From a checkpoint of a small transformer trained on Wikipedia.
Training: 901M tokens, 6872 steps.
MLP neurons of a small language model. Each row is named by its layer, matrix (up: input weights) and neuron, and shows model dimensions 522-617. Each number is 200 + 40 x the weight over its row's rms, rounded and kept within 0 to 999.
A block is one neuron, or neurons of one layer that tend to fire together. After each block is what it responds to, as a language model described it from the Wikipedia text at the highest values.

L2.up2436,162,190,172,209,297,186,281,264,183,216,212,213,226,224,193,160,257,199,230,257,238,165,179,229,200,240,215,305,249,256,204,232,113,217,152,254,239,206,188,142,149,209,176,202,224,171,210,174,238,222,214,124,138,215,238,147,216,164,162,215,316,135,202,324,148,197,148,223,211,229,186,132,175,167,212,200,219,233,193,245,217,213,237,261,81,175,181,213,160,234,221,150,103,150,199,248
Description: Generic head nouns right after "the" or "a" that refer back to an entity already being discussed, such as company, team, film, event.

L4.up772,231,209,214,251,196,219,235,204,262,192,216,197,214,195,205,184,210,270,204,194,217,258,157,218,193,142,246,224,149,320,219,175,171,157,281,229,199,187,220,204,205,187,245,164,236,156,179,168,167,135,142,232,198,225,198,131,210,148,172,237,201,287,218,270,204,231,228,230,151,235,197,246,150,188,189,159,228,169,209,267,161,214,152,245,190,161,192,228,193,219,245,203,181,140,171,188
L4.up898,203,252,128,258,216,204,261,116,165,182,200,140,239,177,255,160,228,299,259,241,205,200,241,215,178,260,225,271,136,161,275,249,75,206,199,220,236,197,206,176,184,195,205,197,223,169,170,201,218,136,190,179,137,150,210,177,222,207,201,208,107,172,194,197,226,158,258,247,150,230,233,232,195,136,237,144,196,175,254,202,200,222,206,283,231,145,190,242,214,250,213,260,198,145,230,161
L4.up1135,199,239,217,235,167,254,264,195,204,244,214,207,176,273,248,190,170,219,266,137,167,182,193,233,151,264,159,201,119,218,264,220,181,227,174,178,227,205,107,170,212,169,158,209,167,192,195,157,246,196,242,203,177,306,253,236,227,202,217,257,254,141,200,204,192,223,266,177,223,194,183,223,184,188,231,213,177,173,177,212,173,197,168,170,219,231,221,231,253,270,210,226,178,239,177,235
L4.up1647,234,213,161,195,197,236,247,119,179,160,232,171,204,111,192,236,195,276,265,214,227,190,120,252,159,262,189,289,186,208,238,218,188,241,266,159,150,206,179,188,205,247,244,207,197,166,237,137,182,122,163,184,169,184,208,180,187,179,151,174,227,174,209,203,168,152,259,197,181,237,122,210,92,177,269,225,205,202,207,278,220,261,175,245,248,153,160,274,144,188,198,219,134,188,214,204
Description: Nouns and pronouns that refer back to the entity being described, like the company, the town, that, which, it, often just before was/is/'s.

L5.up21,134,211,236,214,228,203,205,219,166,225,232,244,229,169,193,220,251,278,186,199,152,179,180,167,245,233,192,241,164,203,212,181,166,222,188,240,206,268,182,236,191,216,244,178,248,255,129,208,164,174,191,231,103,271,228,188,250,168,157,226,196,205,222,227,181,260,208,172,182,261,165,230,162,190,289,146,233,160,179,139,185,248,202,266,177,203,174,262,268,281,210,205,125,216,192,240
L5.up81,177,234,246,211,216,206,232,189,169,46,181,201,215,221,248,203,163,298,176,233,251,191,213,206,261,225,188,146,243,193,213,202,143,170,238,242,200,115,235,178,137,264,209,170,209,150,264,164,195,159,205,260,179,265,247,228,150,190,154,233,232,236,177,262,233,183,208,245,183,205,198,192,189,168,150,298,208,210,164,271,184,251,162,140,232,260,202,187,236,234,226,231,153,211,206,216
L5.up193,148,186,250,201,214,215,205,195,156,124,223,145,192,177,209,158,181,229,267,217,212,200,185,97,176,179,168,191,252,236,222,209,222,217,152,228,212,231,209,189,176,298,208,92,213,231,177,194,167,223,213,221,186,234,144,230,177,182,267,255,177,192,210,203,142,213,203,226,207,220,212,179,177,185,219,211,331,194,135,173,138,263,225,156,227,253,187,251,200,211,239,212,216,220,170,189
L5.up312,206,208,218,167,176,185,201,201,173,164,200,244,147,144,187,252,194,233,227,130,170,233,139,211,103,214,249,288,181,269,175,181,184,238,215,230,233,222,202,170,178,251,178,210,128,110,232,203,158,177,215,139,202,214,243,215,252,269,239,204,172,147,240,303,257,140,254,188,180,224,150,195,204,128,226,234,203,204,302,165,184,180,221,151,165,191,175,211,277,260,254,207,160,168,193,211
L5.up599,177,208,280,275,221,233,243,167,149,238,233,265,204,192,161,227,197,266,200,129,126,280,163,209,203,172,175,185,146,201,136,160,210,223,219,196,193,211,259,183,264,242,221,194,181,189,178,234,166,208,218,194,171,238,197,249,144,252,240,161,163,155,107,178,240,270,205,145,225,186,213,266,218,165,278,314,235,183,164,155,210,173,260,239,158,190,225,175,157,243,203,223,225,145,195,214
L5.up962,204,193,184,202,198,150,179,172,214,267,200,201,259,263,210,136,189,212,198,125,275,170,94,179,171,198,97,254,231,160,182,261,172,197,191,223,149,140,266,190,191,281,144,125,138,184,155,170,243,196,155,221,208,182,163,143,244,148,141,257,242,203,211,212,154,179,195,187,194,236,204,286,161,158,188,193,133,208,177,174,192,170,203,203,249,212,233,264,222,181,243,191,208,200,154,139
L5.up972,262,232,235,267,190,173,208,144,191,342,290,189,183,202,223,201,165,242,195,162,204,156,175,213,238,195,166,199,95,212,256,156,187,210,192,255,202,149,207,204,180,271,219,202,250,124,222,174,125,159,195,150,122,233,184,243,127,137,165,229,181,207,231,173,172,225,261,140,123,218,210,193,151,199,237,250,206,218,253,214,237,228,225,176,190,238,203,215,199,232,177,196,216,236,241,109
L5.up1129,220,204,169,146,234,209,249,166,204,227,210,170,215,153,207,246,80,194,209,137,177,179,202,128,129,207,132,190,228,242,261,189,147,218,239,205,230,239,177,84,243,236,234,173,249,225,187,136,254,153,189,306,141,191,156,183,257,176,154,157,232,218,156,239,215,170,239,150,168,183,198,254,227,241,237,200,166,136,215,243,215,251,186,173,184,197,169,189,257,180,211,171,157,192,195,107
L5.up1217,183,177,290,225,212,203,222,225,226,277,162,189,226,174,155,238,118,235,278,231,170,245,130,197,172,177,175,256,152,213,259,253,226,254,236,214,186,203,145,112,186,212,156,200,221,224,160,203,220,201,218,267,205,257,217,166,234,241,206,182,238,184,251,298,153,158,143,251,239,234,147,261,150,205,176,244,234,147,284,196,105,198,163,239,301,196,210,215,211,192,253,183,225,166,182,151
L5.up1301,110,218,234,151,192,147,211,245,241,230,192,268,235,231,211,172,218,155,142,130,145,205,191,138,178,150,234,161,204,217,178,205,186,198,254,192,219,171,251,166,178,245,189,183,186,260,187,233,131,247,199,204,186,232,144,203,222,244,168,230,179,179,125,260,121,152,243,159,205,233,264,203,226,142,272,196,226,234,293,230,163,191,193,241,151,190,206,158,198,298,233,195,172,196,158,226
L5.up1488,204,210,214,172,201,192,261,191,179,174,248,245,221,186,185,260,255,273,203,136,241,252,182,200,165,225,184,254,249,289,186,208,225,229,140,233,187,165,178,108,239,170,118,189,223,289,152,199,90,183,278,214,111,212,260,229,222,180,224,180,221,213,243,236,163,210,169,112,138,177,162,224,156,170,217,223,218,234,239,207,113,196,162,165,151,239,227,186,176,281,218,208,161,190,164,219
L5.up1600,255,199,231,209,195,211,245,238,207,179,230,210,147,225,140,287,172,234,196,235,196,270,207,233,132,109,193,170,192,247,223,175,210,183,238,133,201,136,221,206,221,224,234,197,196,192,163,227,167,147,232,271,153,227,207,204,223,224,186,170,173,296,151,141,156,287,204,220,195,200,205,298,243,221,281,230,179,221,207,204,179,187,164,209,200,182,104,194,268,254,199,188,182,205,246,167
L5.up1883,215,267,170,180,285,139,211,156,136,138,222,202,215,175,197,184,221,215,179,182,198,176,201,203,121,269,208,182,174,182,166,165,204,207,180,157,194,113,171,190,189,243,189,88,173,214,137,174,188,104,163,246,158,232,245,287,264,274,161,224,240,238,185,267,174,155,166,153,126,176,197,219,138,156,212,151,226,203,152,219,193,171,195,197,156,142,147,252,133,209,214,200,177,225,180,176
L5.up1887,192,261,233,200,168,195,138,205,158,143,209,163,192,203,176,205,207,210,142,169,186,155,125,154,204,219,127,182,109,167,127,124,251,187,301,182,230,184,217,232,203,156,217,176,171,199,200,62,190,279,247,195,204,243,195,226,152,190,184,233,275,281,193,196,178,210,160,141,168,144,199,222,153,226,228,258,226,146,216,180,186,269,157,97,238,263,200,148,213,225,177,194,262,203,183,186
L5.up2247,95,182,221,171,180,173,259,236,161,209,215,172,232,185,191,149,179,290,185,243,180,163,156,222,180,236,227,216,210,234,194,204,182,205,173,209,239,186,159,250,181,248,126,202,180,157,205,151,180,130,242,195,85,214,232,220,215,199,177,215,212,153,223,233,249,221,232,252,192,208,205,169,77,226,234,213,222,200,189,145,187,197,188,227,273,199,172,172,263,241,176,253,267,141,187,246
L5.up2545,140,171,337,163,227,187,216,232,190,169,212,249,257,158,211,159,141,225,139,159,223,226,181,195,167,163,230,269,185,295,176,237,228,190,208,177,151,241,222,215,228,201,201,213,153,171,141,132,135,244,184,213,242,197,176,118,235,234,103,219,238,145,210,274,111,192,147,142,204,207,189,236,169,152,251,185,229,173,218,197,212,204,162,228,195,151,210,230,168,178,271,147,184,208,211,222
Description: The last "=" that closes a wiki section heading (as in == Reception ==, === Books ===), and less often the final "|" ending a table row.

L2.up646,246,267,230,153,222,237,199,175,160,226,185,212,241,241,151,169,257,202,199,212,242,162,177,179,126,239,200,217,167,172,180,174,228,198,207,156,165,230,186,111,217,223,228,192,200,208,169,245,129,180,196,187,144,248,141,206,180,185,206,185,302,162,258,273,198,186,189,194,212,115,146,230,206,188,147,140,187,242,230,201,259,192,231,295,226,160,169,249,204,284,197,278,81,168,237,200
Description: The last or an extra "=" in runs of equals signs marking Wikipedia section headings, as in "====2012===" or "==History=".

L5.up261,155,171,216,187,131,239,193,229,178,178,237,167,257,224,255,270,263,204,173,167,140,170,161,158,154,173,195,262,219,213,184,220,178,259,301,156,194,196,209,209,227,233,161,197,175,256,133,126,206,165,206,221,91,218,192,263,167,166,134,239,188,201,252,240,112,199,139,176,222,192,109,255,127,230,244,231,253,157,233,134,156,276,152,268,185,270,203,219,296,170,190,222,264,193,230,249
L5.up694,204,197,251,264,211,252,210,224,235,228,222,169,259,227,192,181,163,202,204,148,238,267,193,168,133,199,200,257,179,232,137,134,193,215,200,245,219,164,144,262,117,173,191,171,223,216,183,185,163,199,135,109,203,197,247,185,176,262,85,184,165,231,247,224,162,232,189,191,204,225,183,169,170,149,231,226,224,220,254,171,251,290,253,201,132,225,202,196,186,210,207,273,190,229,148,237
L5.up745,187,206,214,160,262,305,203,252,199,189,213,165,172,216,192,193,172,175,208,253,236,241,214,150,245,209,144,194,216,273,183,133,129,170,204,256,112,181,163,232,204,133,142,199,215,128,155,251,218,182,121,239,237,180,290,238,186,205,232,234,196,193,193,262,214,217,169,214,155,142,154,204,170,185,314,264,211,106,260,175,275,183,246,212,140,206,199,201,208,181,248,258,197,289,207,235
L5.up749,206,189,147,185,191,230,219,255,186,170,228,216,215,159,212,216,250,283,176,119,235,211,240,308,161,171,250,239,184,181,245,223,162,212,230,180,179,102,191,263,190,147,181,188,122,180,202,154,199,174,196,207,140,204,247,207,188,249,111,235,216,212,217,200,213,218,160,148,229,179,150,216,96,201,226,177,202,182,197,200,185,255,203,153,190,238,78,120,209,208,285,172,219,206,156,265
L5.up822,224,194,234,159,188,244,239,193,172,229,245,197,225,158,209,280,284,217,180,167,193,237,155,190,236,248,231,202,205,184,214,197,174,192,198,213,235,226,142,167,259,207,162,189,265,144,250,193,170,210,133,175,106,219,234,239,184,221,220,220,168,222,288,238,156,191,230,176,173,166,195,222,163,155,149,208,215,141,261,205,214,287,208,277,242,144,198,302,142,239,202,194,213,128,174,172
L5.up863,224,177,211,189,184,243,215,180,269,157,203,195,136,184,207,191,207,219,201,170,77,188,221,227,101,227,167,223,145,217,201,249,168,227,221,215,187,200,191,157,192,211,223,165,172,239,127,168,203,203,140,255,181,149,253,105,211,176,154,171,269,261,241,199,255,236,217,206,197,166,198,202,207,214,182,231,246,193,190,184,167,208,190,231,199,174,163,254,305,212,214,290,229,204,218,185
L5.up1037,158,234,169,146,218,180,253,226,173,157,225,197,214,212,181,209,193,224,216,142,194,158,218,182,259,249,186,245,214,254,223,209,178,205,203,109,181,205,166,233,110,209,149,176,176,256,259,184,125,207,180,228,147,191,312,219,180,214,163,168,189,228,245,208,203,199,212,219,213,165,210,174,151,214,253,183,256,212,246,235,236,249,184,190,223,280,229,182,221,269,208,267,247,175,234,277
L5.up1089,190,159,265,253,223,178,242,131,192,211,201,178,194,182,214,120,233,191,171,203,178,191,218,164,166,213,121,189,289,235,170,216,129,218,183,273,189,202,144,198,183,179,237,178,252,226,153,236,183,153,192,195,170,282,184,169,213,206,211,133,193,217,307,252,151,218,208,191,240,179,162,229,180,212,251,232,197,83,175,177,223,255,173,211,189,157,273,178,189,244,208,211,202,188,206,177
L5.up1398,173,147,219,246,249,150,248,98,231,223,203,254,176,176,160,179,186,172,128,174,219,255,153,242,182,213,187,203,242,185,168,220,272,232,245,196,218,210,186,265,251,198,158,139,195,232,187,97,226,187,142,131,222,226,194,161,219,225,197,95,182,223,198,159,201,142,191,205,261,233,163,225,194,160,192,196,165,251,154,136,277,176,218,269,223,179,200,252,166,253,182,247,243,191,185,185
L5.up1547,172,247,140,148,335,204,223,169,195,192,203,188,145,200,204,198,209,185,209,202,191,289,164,192,181,237,140,157,221,152,220,213,168,239,258,178,189,242,105,247,210,231,164,234,203,199,131,137,212,187,192,208,218,191,189,156,191,230,238,264,224,192,215,279,195,169,226,230,222,198,147,207,190,238,246,250,282,146,204,128,228,266,203,187,160,197,226,203,229,206,230,304,163,203,179,179
L5.up1790,117,128,152,206,165,191,232,201,203,278,212,208,235,199,201,190,231,205,243,220,250,131,231,265,173,273,228,239,219,240,285,177,158,254,224,200,226,184,191,184,162,172,254,166,230,206,169,137,239,167,147,107,162,204,205,188,227,190,208,203,223,178,230,194,123,215,216,197,186,196,218,164,162,134,198,225,246,245,212,226,155,224,220,243,155,193,194,180,237,220,136,174,245,187,214,232
L5.up1991,133,205,163,267,197,187,258,144,245,177,150,160,239,127,245,187,160,179,159,216,165,174,202,211,188,223,164,146,183,236,182,254,175,226,204,237,293,181,250,182,141,171,125,98,208,184,210,100,227,196,151,236,96,217,185,162,233,217,216,182,160,263,259,190,191,226,218,210,230,232,181,239,238,146,203,242,142,197,201,200,219,270,180,318,251,255,238,151,282,208,192,258,224,183,206,192
L5.up2124,125,187,145,206,161,205,198,216,170,183,158,162,158,140,279,211,224,230,206,224,123,170,137,113,204,226,171,144,255,197,196,182,238,207,207,217,213,87,182,242,210,196,114,236,202,136,182,231,177,194,221,217,194,171,285,243,204,231,226,165,154,214,241,251,148,206,248,309,188,201,196,220,202,195,214,272,313,168,244,253,104,212,182,251,225,168,159,157,182,244,183,241,224,165,232,216
L5.up2142,175,173,254,196,252,159,174,155,217,170,157,159,197,233,208,202,170,234,190,200,137,208,178,203,255,256,243,250,189,231,173,272,216,234,243,176,203,159,170,177,213,190,133,218,204,185,201,194,192,174,257,214,227,188,267,154,247,227,200,209,165,263,180,273,179,151,112,237,263,189,192,219,193,233,269,225,231,201,166,262,189,172,200,220,91,152,242,213,179,197,185,204,148,196,229,242
L5.up2186,142,178,190,249,185,214,212,169,147,198,190,184,185,202,204,190,225,147,156,279,306,182,202,250,199,272,281,158,172,191,213,295,131,236,233,146,198,229,209,225,182,226,188,158,226,128,162,179,257,188,216,202,179,218,250,203,217,257,202,209,164,168,181,236,195,214,182,253,175,229,198,183,165,162,212,181,242,256,184,123,210,231,217,151,152,226,183,249,235,197,151,197,228,112,186,185
L5.up2536,199,206,153,263,225,217,156,153,157,230,244,214,249,177,165,219,234,188,236,181,184,189,232,227,163,257,233,242,167,264,208,244,176,271,162,235,250,252,176,291,158,197,173,166,193,177,148,145,193,140,218,196,223,200,233,249,185,205,260,236,179,212,202,163,167,237,208,126,203,165,212,277,180,126,193,272,249,128,251,179,187,257,213,227,185,244,213,175,225,224,209,187,259,151,202,219
Description: Nouns naming a creative work, such as album, work, book, film, movie, column, mostly right after the, his or a year, and often the subject of a following verb.

L4.up753,217,206,191,206,243,184,246,249,163,241,217,195,231,159,229,205,149,221,173,224,215,205,222,199,227,269,165,272,141,245,247,130,201,205,204,238,162,195,170,199,171,188,95,221,175,198,149,136,221,185,81,151,138,220,199,225,142,188,174,219,136,167,232,200,124,222,231,279,246,113,140,210,162,145,188,166,273,214,226,175,144,190,243,276,176,222,223,144,135,205,274,240,194,128,229,154
L4.up819,230,161,185,304,202,174,196,132,182,205,256,275,192,198,242,216,155,217,240,159,197,246,222,213,180,168,215,137,163,213,205,225,168,229,176,153,182,111,258,214,178,257,229,211,155,215,124,196,254,213,198,254,203,187,220,185,208,214,156,179,157,217,225,227,102,259,179,228,241,160,209,200,185,196,193,187,275,100,215,137,129,282,309,224,118,250,193,219,225,199,202,281,200,143,196,255
L4.up1223,242,179,139,207,256,191,243,272,175,172,202,272,170,130,253,257,232,250,175,172,136,176,193,228,199,228,239,184,190,173,208,176,227,241,217,167,183,181,241,182,202,175,213,181,200,208,175,208,209,182,159,220,181,166,147,253,184,164,190,170,169,225,232,179,223,259,234,192,177,115,168,224,206,144,223,214,209,194,225,150,198,268,218,215,202,184,244,159,100,197,207,271,172,261,198,149
L4.up2466,272,182,243,243,283,160,307,141,204,223,236,272,154,187,260,227,196,253,152,188,246,242,222,211,279,172,245,194,170,193,221,110,177,205,211,218,223,207,165,214,185,227,220,203,199,214,142,151,241,226,180,225,206,203,145,234,142,218,227,210,173,235,223,198,259,107,240,237,199,158,189,149,157,198,110,170,158,164,236,182,153,200,207,200,257,233,225,123,153,198,204,247,270,189,230,256
Description: Consonant or short syllable pieces inside romanized non-English names, mostly Japanese, Asian or Slavic, often in tables, e.g. Tsukamoto, Changzhou, Yahya.

L5.up444,180,206,218,213,221,133,213,176,231,255,237,192,138,240,198,198,161,208,235,142,127,221,142,191,149,177,239,207,187,237,215,164,204,119,241,184,223,190,156,205,214,167,201,195,230,252,178,252,198,206,216,228,163,215,257,221,200,232,204,165,200,121,153,228,198,151,211,185,160,229,228,249,234,197,256,179,259,197,201,292,167,173,170,248,233,207,272,325,196,211,212,201,174,224,258,132
L5.up545,262,188,256,218,196,193,241,98,221,124,245,218,256,195,217,269,257,227,213,254,170,216,202,192,206,221,252,240,270,185,141,233,195,221,233,218,221,191,140,123,176,239,192,143,215,191,212,215,201,232,197,186,178,193,213,206,212,217,199,236,192,120,162,153,244,233,135,144,156,202,210,216,267,156,226,187,234,135,129,94,177,180,262,234,179,181,151,217,170,186,259,187,125,171,231,181
L5.up568,225,139,201,196,226,294,169,229,182,219,257,236,190,211,147,254,251,301,130,133,193,325,236,208,222,221,208,208,231,232,172,256,228,227,175,151,201,226,251,96,195,175,175,183,168,219,139,199,130,216,178,241,143,195,179,250,222,105,171,242,236,215,261,282,262,217,180,253,204,189,144,150,174,211,213,204,213,132,86,171,195,205,189,289,286,161,189,164,184,156,165,231,236,212,103,135
L5.up890,174,183,189,178,251,246,220,229,198,242,193,244,248,196,201,176,210,192,224,156,202,286,287,114,204,194,147,285,174,169,136,191,183,225,185,286,232,153,199,265,224,118,191,209,158,182,188,161,215,215,163,210,215,191,161,194,176,144,216,224,120,252,276,262,159,155,258,277,167,188,234,183,139,141,179,232,222,260,190,177,189,209,204,271,193,268,157,148,128,185,230,326,281,181,171,168
L5.up914,265,130,220,216,292,220,203,239,234,225,262,232,174,226,226,118,261,234,224,166,208,234,213,233,231,260,289,169,220,239,127,153,228,130,219,199,138,186,159,162,211,191,182,212,141,236,128,148,185,187,138,163,188,178,143,209,197,219,175,171,153,248,219,189,174,134,212,184,87,188,142,203,167,234,189,180,155,286,266,128,224,250,241,224,250,205,179,208,173,218,151,214,204,204,140,234
L5.up1039,246,165,257,194,299,190,185,286,208,245,221,244,206,93,174,201,154,216,123,122,206,166,170,236,221,168,262,158,137,218,216,196,201,195,201,163,203,178,207,129,171,227,223,214,177,189,205,195,184,195,201,209,218,261,188,215,265,192,146,173,174,137,219,220,229,195,148,213,222,217,163,150,204,156,165,225,181,139,292,269,212,241,229,243,188,198,214,237,168,225,251,242,197,125,209,213
L5.up1505,239,137,180,234,265,216,199,197,163,192,203,258,171,172,243,233,184,195,197,198,257,206,252,268,252,250,234,222,164,153,168,219,169,176,245,192,176,203,254,173,167,182,193,180,146,148,157,220,199,232,224,168,176,212,268,173,225,162,244,144,188,188,222,215,202,237,162,199,207,156,263,227,205,148,163,187,229,261,169,214,216,191,224,259,216,176,235,223,137,178,217,222,166,179,206,168
L5.up1585,224,199,163,176,267,183,274,224,102,274,231,185,314,219,246,195,135,275,212,192,229,194,169,174,211,318,191,191,172,239,195,178,224,201,211,205,116,208,204,165,172,213,132,198,149,202,261,247,201,170,290,156,166,190,200,239,159,269,196,288,201,165,220,273,240,227,173,156,186,246,193,207,145,153,165,206,306,206,161,114,229,185,163,205,241,198,218,180,161,220,211,180,163,202,266,165
L5.up1707,252,137,310,197,277,214,212,254,230,175,150,236,203,204,203,306,170,242,183,215,205,244,237,200,237,210,194,180,175,161,179,249,241,197,192,222,248,220,233,212,278,187,189,184,111,191,148,217,198,205,247,186,141,154,206,228,178,222,175,232,190,272,250,222,196,197,190,237,199,114,286,181,148,147,142,191,299,211,231,239,200,200,268,228,190,171,171,244,176,237,199,274,169,252,225,217
L5.up1820,235,130,187,288,261,241,231,233,202,208,250,214,192,204,269,286,225,217,157,191,198,269,162,154,221,207,261,171,130,241,230,156,220,228,241,231,190,241,181,214,165,188,166,174,223,187,227,173,237,271,165,169,158,214,236,207,260,209,131,217,251,278,168,197,188,178,222,124,229,228,186,258,214,254,203,135,191,185,187,155,137,240,217,217,176,212,246,133,240,199,202,110,218,127,159,196
L5.up1920,185,152,135,248,182,189,159,192,189,178,174,196,170,209,201,250,223,156,223,118,188,232,202,160,207,192,233,200,171,182,156,236,231,204,187,226,245,226,207,188,174,257,119,205,154,129,257,227,216,173,252,124,147,159,252,220,215,191,184,209,154,220,198,219,231,240,177,152,225,153,220,241,200,181,185,176,249,177,166,181,173,239,281,235,172,208,190,181,219,199,252,157,226,167,168,190
L5.up2114,137,206,296,193,312,170,282,157,214,179,271,205,146,180,215,171,237,148,169,130,201,216,129,195,214,161,188,175,167,196,190,168,167,175,251,162,217,163,286,104,251,141,173,224,187,230,176,234,177,144,201,197,173,183,249,209,156,264,280,246,156,182,179,186,135,242,184,205,131,194,157,230,153,202,116,234,219,187,214,197,184,195,243,153,198,152,168,199,174,227,208,222,248,126,231,158
L5.up2138,274,185,228,226,180,228,159,193,193,141,235,194,128,223,227,225,244,247,220,226,140,234,317,174,175,222,218,237,176,197,203,222,234,181,142,184,257,225,211,162,200,229,223,169,205,205,83,128,220,186,150,239,227,219,250,176,175,227,197,187,227,225,234,215,207,261,151,166,183,222,244,212,242,189,176,161,241,178,181,159,131,155,248,154,157,110,257,175,160,212,258,241,293,211,221,171
L5.up2277,246,171,164,241,312,194,234,223,168,171,269,247,211,156,195,248,201,249,140,225,167,254,216,237,194,162,218,235,211,167,145,293,197,263,183,242,247,199,298,202,127,171,247,215,168,172,195,186,235,173,241,243,127,185,139,148,223,215,205,270,189,196,209,229,208,174,235,241,150,206,191,220,110,230,124,250,139,201,213,160,160,198,236,256,183,276,133,164,132,201,198,199,223,180,237,224
L5.up2307,162,245,235,175,260,226,231,185,256,185,226,171,193,113,233,245,146,161,140,207,234,213,167,211,170,193,175,250,212,182,190,241,200,238,182,284,220,190,230,188,175,237,164,204,153,184,235,255,219,165,62,273,131,179,271,201,230,193,178,195,140,189,213,245,207,174,211,182,206,194,180,262,204,194,122,205,227,175,241,154,175,240,265,225,241,171,185,140,124,181,137,245,178,212,176,118
L5.up2443,95,190,259,226,217,236,288,276,151,156,223,180,146,151,172,253,181,249,185,185,158,227,207,199,231,207,254,176,208,166,192,207,252,177,219,158,240,149,210,197,235,181,237,218,164,214,194,259,233,198,154,164,182,184,252,260,171,201,220,225,184,254,198,159,132,173,193,211,185,213,231,176,166,208,210,201,279,213,213,205,166,134,166,190,253,228,211,183,210,231,139,268,193,186,180,144
Description: Word-piece tokens inside romanized non-European personal and place names, such as Chinese pinyin, Arabic, Japanese and Indic ones (Jiǎ-Q-ìnglín, al-Qah-ta-ni, Fu-ji-e).

L4.up445,193,232,243,238,220,203,226,229,184,213,247,279,248,181,203,238,166,168,202,134,225,185,197,166,157,164,205,288,154,212,204,155,232,191,211,173,216,209,149,133,208,226,185,193,220,252,187,239,128,185,223,303,230,280,168,222,219,214,121,197,258,231,203,209,177,268,155,229,204,151,258,224,147,131,241,152,202,146,234,245,221,250,184,146,208,212,157,236,240,200,241,194,237,186,212,183
L4.up1469,208,221,268,220,248,188,187,133,183,183,137,195,176,221,193,230,236,313,214,222,213,210,190,182,183,248,160,281,161,174,198,256,163,192,227,175,157,205,159,161,174,234,191,195,268,241,206,171,126,222,126,215,166,151,160,239,224,205,185,208,218,136,296,269,249,152,178,279,201,220,240,213,133,192,168,139,125,256,143,190,177,171,175,213,179,190,163,194,192,214,222,244,205,188,221,180
L4.up2033,126,180,263,254,267,231,280,165,124,209,192,276,206,192,221,176,234,232,206,100,217,124,175,221,132,234,163,185,186,196,201,260,198,167,190,172,199,175,182,146,213,232,192,142,155,243,136,164,143,185,228,253,199,210,252,221,253,233,175,171,240,212,204,199,202,175,228,125,172,220,204,200,193,206,181,187,234,145,215,254,126,217,151,200,181,167,194,298,204,225,225,269,256,186,174,193
L4.up2053,173,226,234,204,279,200,268,185,180,186,199,224,238,209,173,210,173,217,175,137,243,106,167,138,179,162,211,241,257,202,230,232,221,196,264,177,207,199,221,143,185,259,159,147,191,280,164,180,178,172,228,308,187,172,211,203,230,231,135,182,223,256,218,280,165,244,150,246,176,195,199,250,199,202,231,170,174,142,208,200,227,223,221,220,227,219,210,248,261,229,190,238,191,165,188,188
Description: The closing = of wiki section headings such as ==History== or ==Climate==, and the final | ending table rows, just before a line break.

L2.up1038,227,253,330,222,235,218,181,215,199,233,213,271,210,182,211,194,160,216,246,207,195,211,209,147,225,201,245,183,172,173,161,202,289,196,202,200,204,260,232,146,191,300,207,183,140,161,153,295,160,197,243,160,150,179,168,185,161,230,186,187,184,278,236,203,215,237,142,177,185,192,251,224,147,161,178,267,263,182,192,219,240,199,243,161,188,165,197,194,168,184,175,244,121,256,196,232
Description: Mid-word subword pieces inside transliterated South Asian, Arabic, African and Indonesian names and film titles, often in wiki tables, e.g. Kha-q-an, Lad-h, Ak-ram.